{"head_dim": 64, "vocab_size": 19667, "final_lr_fraction": 0.0, "train_tokens": 1843000000}
MLP neurons of a small language model. Each row is named by its layer, matrix (down: output weights) and neuron, and shows model dimensions 288-383. Each number is 200 + 20 x the weight over its row's rms, rounded and kept within 0 to 999. A neuron's up and down rows have the sign that makes its largest values positive.
A block is one neuron, or neurons of one layer that tend to fire together. After each block is what it responds to, as a language model described it from the Wikipedia text at the highest values.

L5.down207,262,204,195,192,203,193,208,214,226,182,215,218,213,167,188,170,175,207,194,212,175,187,191,187,229,190,203,218,213,192,201,199,170,209,194,216,197,229,173,211,175,180,199,201,165,217,201,214,206,175,173,190,209,196,199,180,194,201,201,191,193,220,247,177,204,196,161,169,200,202,172,185,208,221,216,223,185,207,202,205,208,206,223,209,177,209,225,198,184,208,209,208,182,187,182,191
L5.down269,262,183,215,178,183,218,212,191,202,235,231,188,192,199,228,183,216,196,217,191,209,187,201,236,213,180,216,157,193,181,196,219,205,236,156,194,208,221,182,205,164,193,186,203,193,196,191,182,214,213,192,175,192,210,201,168,215,200,179,229,194,212,199,205,192,186,160,216,233,197,168,182,222,205,181,212,182,239,248,213,196,176,221,200,202,186,182,213,208,200,171,169,211,203,220,220
L5.down389,242,165,211,200,183,169,181,190,204,235,184,170,199,201,175,212,166,186,217,227,231,200,198,220,219,203,172,222,255,210,225,219,200,195,189,190,198,197,218,202,197,206,215,213,167,207,201,185,190,216,201,203,203,159,184,176,209,216,195,228,206,192,217,217,211,197,219,208,167,200,194,220,221,198,208,177,189,172,187,222,206,236,193,156,163,221,184,206,218,215,212,186,187,199,207,164
L5.down515,166,190,162,202,173,204,236,227,185,158,180,178,235,209,199,190,161,209,238,195,198,212,204,190,217,184,210,213,226,170,197,207,236,190,223,199,178,197,227,205,196,198,175,211,236,195,195,238,198,191,210,204,221,196,193,201,192,216,178,202,222,179,165,193,201,209,158,197,214,212,209,192,198,199,180,198,217,219,177,194,230,204,210,185,197,191,213,210,228,181,220,230,210,194,193,184
L5.down613,215,205,227,198,208,198,202,228,203,157,239,204,234,216,185,162,190,194,182,197,195,213,199,172,191,158,217,184,201,193,230,188,235,168,205,181,218,210,196,173,212,202,173,201,209,191,205,196,276,189,189,166,186,235,198,173,201,215,214,165,204,196,206,201,226,162,179,203,216,215,192,206,194,191,206,232,176,179,210,212,188,193,206,195,213,211,212,179,171,217,215,177,205,208,211,218
L5.down692,242,190,206,203,180,205,212,212,198,227,208,203,229,215,203,186,205,205,225,213,170,215,210,196,193,168,201,189,223,223,195,176,205,209,241,221,191,217,181,179,196,184,207,181,186,194,246,184,235,185,244,218,214,204,210,156,252,215,193,192,212,208,198,205,189,191,190,206,207,200,164,226,202,208,228,203,227,149,208,200,200,190,188,186,215,176,231,154,161,231,216,218,231,203,201,160
L5.down719,278,213,236,185,199,204,191,265,178,184,187,186,237,172,203,223,192,188,225,208,210,207,203,211,224,194,230,207,183,192,197,200,191,215,207,191,187,210,213,202,169,237,205,195,237,192,196,223,198,192,217,201,204,237,218,185,201,192,144,202,175,223,195,177,193,225,218,207,176,217,251,229,202,181,192,214,231,218,238,187,181,185,201,186,222,197,202,195,179,189,235,225,207,244,205,186
L5.down1177,188,205,176,202,206,203,243,190,205,203,169,205,201,187,209,221,187,197,193,203,209,230,183,198,208,203,172,190,177,200,196,227,228,215,202,190,227,185,215,218,176,234,234,199,180,186,174,179,212,247,183,242,226,200,212,182,208,158,217,214,198,233,199,200,161,200,180,195,219,235,213,170,221,190,213,194,183,207,173,200,215,241,198,185,184,163,241,177,191,228,196,200,237,206,176,178
L5.down1242,203,175,213,220,203,201,200,197,197,178,215,202,166,182,232,180,173,225,201,220,195,188,196,175,198,178,184,192,186,196,198,196,219,189,228,195,202,220,212,205,211,180,182,214,212,230,204,184,209,201,218,202,204,221,148,220,188,180,226,230,205,177,216,233,210,203,208,128,206,246,181,177,214,182,221,212,181,173,220,203,175,188,195,201,206,214,209,191,217,189,213,157,233,160,189,138
L5.down1273,212,193,168,208,119,203,186,183,197,226,202,214,231,190,178,187,204,197,240,213,217,192,196,204,200,171,189,212,232,161,166,219,197,206,188,206,187,181,197,190,201,227,217,195,207,206,178,202,188,199,174,214,187,205,188,205,191,212,167,210,210,178,196,202,211,184,191,201,172,188,190,172,182,191,232,205,180,165,190,198,199,222,183,175,193,219,198,208,169,188,209,184,211,213,213,187
L5.down1308,139,208,180,172,178,181,167,193,209,197,220,202,230,218,211,188,202,230,183,191,195,197,191,205,229,214,166,183,196,202,236,171,190,190,185,199,144,213,159,230,232,182,186,213,181,242,223,205,199,192,193,217,186,174,195,236,182,211,181,198,188,164,223,190,212,224,200,194,208,220,200,206,216,210,201,217,206,223,204,177,204,198,213,182,251,182,179,184,207,181,213,196,188,171,201,235
L5.down1337,153,246,201,204,187,206,172,217,189,203,202,178,196,190,208,198,220,210,216,175,201,162,234,191,181,206,145,181,171,212,222,177,211,181,194,238,180,222,192,192,211,185,185,184,197,209,202,177,265,223,211,198,168,207,176,243,185,209,193,196,196,192,183,203,221,217,187,179,177,208,181,184,205,195,184,208,222,210,195,179,190,187,187,211,219,236,194,196,182,166,159,257,198,194,184,174
L5.down1681,195,205,225,172,200,201,138,203,191,209,201,208,231,239,196,206,194,199,185,190,179,211,196,188,202,203,167,208,190,178,178,186,197,185,231,196,191,211,230,180,213,215,198,198,197,181,172,213,201,221,226,194,211,204,198,171,182,199,194,178,227,265,181,218,180,179,154,222,192,196,208,232,193,184,193,205,197,213,210,189,228,208,215,216,205,202,217,153,228,265,160,198,190,188,206,216
L5.down1819,210,215,181,164,180,179,147,176,210,167,173,166,195,214,197,206,209,170,208,177,233,211,205,195,188,175,212,188,181,204,193,156,202,200,207,190,188,214,190,201,188,175,206,189,205,172,207,169,207,192,208,210,188,177,179,202,212,202,239,197,217,194,191,213,221,177,186,162,180,198,198,192,213,213,175,176,209,221,195,197,205,188,184,168,204,187,195,202,173,197,181,203,210,197,193,221
L5.down2030,283,217,190,198,231,213,190,212,221,224,182,204,210,174,180,179,200,217,216,200,210,215,193,227,180,182,210,221,183,216,182,227,184,200,168,222,224,211,197,203,199,168,241,246,201,200,174,169,197,174,175,201,198,198,206,188,210,214,192,223,215,204,226,229,215,188,217,184,228,204,238,182,210,136,195,207,209,202,192,190,236,149,205,212,167,217,214,188,203,226,206,159,190,128,211,190
L5.down2069,204,202,226,178,189,224,209,216,218,200,211,210,209,213,183,233,192,175,217,201,223,237,235,207,173,217,176,203,181,190,198,201,229,239,213,210,209,200,196,193,189,192,196,158,179,201,215,205,226,251,201,214,195,196,186,212,201,173,219,218,233,186,169,176,191,203,209,214,175,221,229,218,247,195,192,223,185,193,229,214,191,165,214,191,175,206,198,196,245,230,209,201,159,214,191,191
Description: Word-initial single letters. Single first letters split off from a word, often F, V, P or K, typically after a quote mark, line break or hyphen, as in "f|emale", F|our, V|alga.

L4.down1029,249,155,198,222,245,207,186,182,227,195,213,191,197,233,196,207,201,263,216,180,230,197,207,215,165,227,225,212,193,198,175,163,197,166,205,205,189,227,239,187,160,208,185,189,185,174,200,199,211,206,187,190,186,195,191,188,230,212,204,157,183,202,179,177,179,162,200,211,188,178,223,184,230,203,181,213,178,147,215,207,199,194,198,231,173,189,193,232,200,195,252,188,184,236,229,211
Description: Table pipes, name fragments. Pipe separators in sports standings tables, mostly after the goals-against number before goal difference (7 | 3 | +4); also inner pieces of proper names (Zvij-ez-da, Houghton M-ifflin).

L2.down419,281,171,221,185,168,232,229,203,245,169,189,218,229,208,223,166,174,173,189,190,202,201,206,207,192,186,200,186,164,221,176,201,183,185,215,189,193,208,202,187,171,209,230,192,226,193,208,182,210,199,205,208,230,177,201,169,205,196,187,216,189,212,185,214,192,216,183,203,222,189,196,211,225,189,226,171,218,205,186,190,214,192,227,150,198,191,179,225,164,211,188,207,212,202,214,215
L2.down1169,269,209,223,191,168,198,210,198,211,220,193,199,190,212,154,211,200,196,226,196,178,169,248,211,205,207,179,213,206,201,166,211,212,175,185,175,200,218,242,181,194,203,200,190,255,222,180,201,197,183,203,175,169,223,267,190,204,202,210,183,186,208,220,179,217,219,206,186,191,228,217,195,215,207,185,196,190,172,220,184,241,196,211,229,195,192,194,196,198,194,233,221,209,173,229,202
L2.down1357,247,187,212,179,165,178,184,195,191,194,207,237,231,226,208,197,226,236,199,219,205,188,202,217,212,194,215,161,222,216,185,163,206,212,192,209,206,178,200,188,165,167,213,217,208,217,178,226,197,220,221,189,192,201,227,214,213,172,192,223,178,183,210,189,207,213,203,220,205,247,201,193,243,261,181,206,176,192,205,205,214,200,205,196,202,225,148,201,215,206,205,181,189,206,240,202
L2.down1782,168,172,198,194,208,181,206,223,199,144,207,216,226,184,181,208,196,185,198,187,193,197,205,167,159,156,200,215,187,230,199,166,196,201,206,247,227,209,188,216,222,201,168,193,190,196,178,200,171,185,204,199,191,209,221,198,188,223,216,183,225,214,194,186,230,181,205,208,168,209,220,192,223,188,173,228,216,152,187,185,191,235,190,209,211,205,182,214,194,178,197,198,201,207,211,194
Description: Word-initial letter fragments. Lone first letters of words split into pieces, mostly capitals opening a new line or paragraph (Bart, Samuel), also after hyphens or quotes (Saint-Patrice-de-Beaurivage, Magni-Eyepiece).

L5.down140,239,212,183,228,208,199,186,207,190,226,169,201,210,189,186,185,230,205,200,224,196,154,221,215,154,167,229,162,191,185,216,189,179,177,186,217,215,176,188,196,248,168,184,190,209,199,179,155,221,187,183,191,159,208,178,245,176,200,205,212,197,186,220,236,223,203,177,214,234,191,232,211,230,208,181,198,205,203,200,196,210,164,188,190,224,217,194,198,211,199,170,220,229,210,207,232
L5.down275,186,212,189,240,169,223,221,209,189,237,213,180,193,181,216,197,207,195,153,190,210,230,205,215,237,222,233,169,191,198,217,188,200,215,178,213,173,195,223,182,171,231,200,188,210,196,231,209,215,194,203,210,219,169,189,206,203,227,203,202,177,196,198,192,174,227,217,171,191,181,171,193,179,223,198,233,220,224,231,229,204,223,184,192,206,220,249,189,197,193,172,198,193,172,186,197
L5.down656,242,222,191,187,200,185,208,205,205,176,204,227,205,186,190,214,192,206,197,227,181,208,207,210,204,174,224,199,197,156,213,225,214,207,215,225,229,168,174,196,110,220,189,243,198,181,212,234,188,171,215,183,182,251,198,197,201,181,177,213,211,222,157,198,207,219,202,191,220,191,225,237,177,191,199,219,177,188,197,190,194,186,211,191,192,211,186,204,194,195,234,214,180,173,185,192
L5.down793,264,177,198,202,221,203,217,238,172,215,238,215,188,229,207,179,192,205,198,210,207,168,228,153,218,192,194,178,205,192,188,195,217,190,191,160,203,187,218,198,215,149,189,156,221,183,161,161,183,214,227,210,187,205,215,218,226,193,236,194,198,152,214,160,224,204,198,199,211,212,207,214,195,195,186,245,234,185,198,186,211,220,186,193,202,184,203,199,206,210,181,210,164,242,208,209
L5.down817,177,207,225,187,192,244,206,205,225,192,183,218,192,195,201,180,222,215,197,238,221,206,180,204,235,215,219,216,199,197,201,232,216,158,156,208,169,167,193,205,214,224,190,195,202,203,211,247,186,197,186,206,188,178,188,240,216,217,223,185,192,130,175,198,210,162,183,192,214,153,208,211,200,208,205,254,204,186,207,213,219,230,182,228,205,196,225,228,167,156,191,186,186,197,234,169
L5.down818,210,226,192,230,215,197,158,234,177,229,224,187,205,184,184,174,192,203,191,208,234,186,209,201,204,193,176,236,150,197,192,194,217,186,208,194,206,180,197,194,245,161,214,150,196,159,222,207,236,161,209,222,222,186,174,227,233,219,200,209,174,206,205,207,217,208,218,186,174,178,192,203,169,194,189,191,212,200,199,170,215,212,172,155,184,214,193,196,174,214,226,184,203,187,191,178
L5.down1071,174,206,224,179,196,186,192,221,193,200,190,175,229,209,199,212,196,221,154,182,210,189,179,179,185,179,184,217,175,225,206,199,160,221,187,215,199,153,200,224,186,167,201,167,211,188,198,188,207,194,205,192,213,168,189,197,240,184,185,213,181,205,182,207,194,198,221,183,204,169,200,214,215,207,164,198,217,212,217,197,180,218,205,230,195,193,208,212,201,194,176,209,245,192,187,243
L5.down1118,236,204,184,182,189,221,191,188,170,260,208,199,196,190,186,223,209,186,225,201,214,175,187,172,191,202,205,184,212,184,208,194,181,244,195,211,177,180,205,217,204,185,204,209,214,182,240,195,170,171,198,187,170,180,219,211,184,215,215,195,210,193,207,245,183,185,195,219,202,204,206,219,151,194,217,218,212,161,197,253,183,177,209,207,192,253,189,160,205,221,237,222,249,173,180,186
L5.down1134,214,216,184,189,183,200,192,173,205,210,187,213,191,191,185,206,169,169,151,233,183,159,205,207,216,178,174,214,204,203,202,246,197,219,197,231,253,171,163,223,172,164,211,192,219,226,215,185,200,224,231,187,190,172,207,198,203,183,192,201,218,222,200,198,224,191,206,181,199,219,195,210,191,194,204,190,185,222,209,205,204,178,193,193,201,212,219,185,216,208,186,187,183,186,184,198
L5.down1158,248,215,145,220,179,202,195,241,205,178,207,210,200,193,191,202,190,205,206,205,188,208,215,193,196,197,162,183,211,223,208,239,195,252,226,200,218,213,187,219,214,207,167,183,220,174,220,199,219,209,170,205,183,240,213,212,203,191,182,189,206,231,206,165,214,189,195,192,168,190,175,194,225,216,197,207,213,179,199,194,195,178,216,241,222,197,219,198,207,187,177,246,195,213,202,210
L5.down1629,275,213,172,182,160,194,209,235,236,226,197,191,224,210,202,204,213,191,186,184,215,174,222,204,183,196,239,190,216,240,215,218,181,194,196,224,206,168,218,218,199,187,205,174,167,200,214,200,217,221,197,189,196,223,189,245,187,181,218,190,197,187,176,204,182,217,169,196,198,201,192,234,214,217,202,210,197,183,183,202,230,205,202,204,232,174,184,206,167,210,202,228,188,189,217,187
L5.down1673,234,221,200,251,254,187,214,205,212,247,204,216,204,175,202,180,160,230,155,225,213,183,168,194,196,205,183,225,233,222,209,234,180,194,181,210,149,172,170,189,153,233,155,221,197,205,204,211,173,203,213,203,172,180,215,218,195,211,199,194,226,197,230,192,168,184,181,220,229,197,270,181,189,232,209,217,188,181,191,185,201,209,210,185,221,190,156,191,203,197,173,232,209,191,198,169
L5.down1741,156,221,167,190,199,171,200,236,191,194,203,199,193,190,189,208,222,192,158,204,206,190,196,179,219,194,216,211,214,230,196,199,187,182,205,229,182,202,206,163,195,191,193,197,205,210,267,204,226,208,193,217,225,209,187,173,217,149,191,192,209,213,168,170,196,173,214,182,194,222,174,180,224,187,172,223,195,196,229,184,215,216,172,184,195,180,210,191,213,192,209,192,155,204,182,245
L5.down1800,174,215,182,223,185,188,198,234,227,230,182,189,216,186,175,192,178,214,193,201,186,187,181,178,197,203,178,207,232,209,185,240,187,196,210,212,199,233,198,205,178,217,178,199,213,185,181,209,176,189,191,195,175,216,187,247,182,210,200,190,215,246,205,221,193,190,226,214,186,228,200,201,188,191,157,194,211,199,170,206,216,188,205,142,214,175,215,171,235,177,151,232,162,171,182,202
L5.down1879,206,195,178,191,197,199,209,195,211,178,193,192,180,206,200,211,210,180,198,217,196,206,201,235,195,220,238,209,215,190,182,212,207,157,216,198,215,194,195,231,198,189,171,197,197,165,187,236,196,202,219,190,191,224,216,222,160,218,224,191,178,199,201,171,211,155,202,183,196,196,191,172,222,207,195,235,191,188,187,227,216,194,209,211,190,203,184,184,205,218,175,225,224,187,175,170
L5.down2081,226,215,217,181,217,203,198,240,167,248,202,221,180,224,179,191,213,179,185,236,201,209,199,200,235,159,209,230,185,215,199,205,184,200,240,200,228,171,240,166,226,191,248,199,234,184,173,194,237,205,213,187,198,219,185,230,221,201,180,221,184,212,209,205,213,223,182,220,185,199,214,195,210,200,177,198,207,229,194,243,198,165,176,143,200,223,209,196,170,206,177,210,185,156,196,185
Description: Numeric table separators. Mainly pipe separators after a number in sports statistics tables (e.g. 17 | 0 | 1 |), plus decimal fraction pieces such as .21, .22, or 2.3 in measurements and census figures.

L2.down239,221,190,205,234,231,203,215,160,192,222,216,172,216,208,219,196,194,219,191,193,229,211,211,262,247,221,212,182,181,199,223,209,191,158,185,225,204,202,178,165,224,192,179,210,204,230,161,189,219,183,207,222,228,219,201,191,163,200,213,188,204,211,218,228,201,184,205,177,224,191,270,212,194,203,198,163,194,177,176,205,192,200,184,178,210,198,199,209,198,174,197,196,259,195,133,201
L2.down1257,197,204,182,160,209,212,175,181,211,195,175,203,224,197,198,195,182,194,201,206,218,250,189,251,175,197,204,219,204,192,249,176,223,222,201,224,194,231,194,187,195,191,216,176,182,235,204,205,189,185,195,192,206,235,207,184,205,234,201,173,196,205,184,219,190,206,213,204,215,193,213,190,179,174,190,166,175,225,182,216,190,202,205,216,211,215,201,194,202,189,217,206,184,186,206,199
L2.down1573,90,161,232,201,165,184,170,223,181,208,190,212,235,223,230,219,195,216,182,223,222,221,218,192,231,184,181,202,164,217,211,210,192,174,239,223,198,217,192,219,184,178,198,214,220,163,218,202,218,204,220,245,193,217,215,202,204,194,218,205,196,180,174,206,192,208,218,220,193,170,189,147,191,196,201,207,213,201,243,194,259,195,197,247,167,202,195,201,198,221,215,213,173,181,205,195
L2.down1971,176,201,228,171,208,205,184,209,197,187,206,213,217,220,190,203,224,198,177,224,216,187,198,224,218,235,216,206,200,213,184,218,200,205,182,197,174,213,220,211,183,228,230,201,205,229,230,196,211,200,203,202,211,227,240,215,185,187,191,177,250,180,217,172,229,196,204,186,232,183,211,215,196,179,191,236,222,223,217,192,171,204,206,217,176,199,208,177,223,214,220,182,205,194,194,222
Description: Table separators, foreign name pieces. Fires on pipe separators and line breaks between rows of sports statistics or match-result tables, and on word pieces inside Italian or other foreign names (Galeazz-o, Matte-o, Ross-ini).

L4.down764,174,154,202,178,209,183,182,221,189,221,185,213,194,189,175,202,234,216,164,210,234,196,191,214,176,186,209,206,185,199,169,188,169,185,182,223,161,199,203,188,211,203,170,187,215,212,195,213,215,213,169,225,185,200,256,240,192,203,184,194,211,172,180,187,228,162,190,199,187,172,189,172,164,203,188,173,202,220,236,223,208,184,214,192,199,186,181,209,207,202,178,170,199,207,201,231
Description: Wikipedia table cell separators. Mostly the pipe between cells in Wikipedia markdown tables, especially header rows (Candidate | Votes, Title | Lyrics) and stat rows of numbers; occasionally infobox fields and numbers.

L2.down1000,100,153,205,172,196,217,184,192,201,177,195,180,156,186,232,192,199,191,169,183,185,163,209,200,160,230,181,241,213,201,203,193,167,175,191,216,173,210,213,192,162,184,173,215,181,211,218,229,209,187,170,230,216,187,191,186,207,225,198,199,205,209,184,197,208,221,192,229,234,194,227,233,228,209,237,198,219,221,184,193,225,203,184,165,227,182,212,191,198,229,205,171,214,194,163,159
L2.down1544,66,205,212,192,204,234,194,193,211,221,222,223,217,141,208,244,184,184,164,215,211,192,213,225,180,196,226,192,216,200,208,202,229,209,204,189,174,186,195,234,181,166,221,190,208,215,195,212,205,229,226,223,191,223,187,208,201,217,190,212,174,219,178,182,254,188,208,219,218,189,187,195,212,217,200,165,196,179,226,194,236,220,201,218,184,213,198,202,180,187,195,167,188,200,172,212
L2.down1586,159,227,150,216,215,221,185,170,187,201,214,181,225,194,181,187,196,206,208,212,231,197,234,176,203,189,233,228,209,207,232,146,198,179,187,229,181,183,240,194,192,177,177,204,219,215,233,223,210,158,238,194,190,210,184,182,196,179,210,213,183,226,217,216,204,216,193,208,203,213,201,174,194,229,189,187,201,201,205,170,206,238,196,224,204,208,168,203,206,223,196,211,221,223,220,213
L2.down1755,131,157,207,200,227,214,170,200,202,228,201,247,186,166,207,193,187,211,174,187,215,235,182,202,234,189,248,196,199,220,161,216,210,226,197,193,219,204,195,231,202,182,211,201,204,214,179,235,215,219,205,198,167,232,172,203,242,200,206,202,197,196,207,229,235,215,227,198,216,209,220,217,212,215,180,175,208,209,194,187,210,177,158,184,218,204,204,216,168,178,167,194,196,178,191,187
Description: Years in tables. Four-digit years, often opening a table row after "|" (1979, 2009, 1988–89), plus occasional mid-word pieces in names (Acuña, Bevilacqua).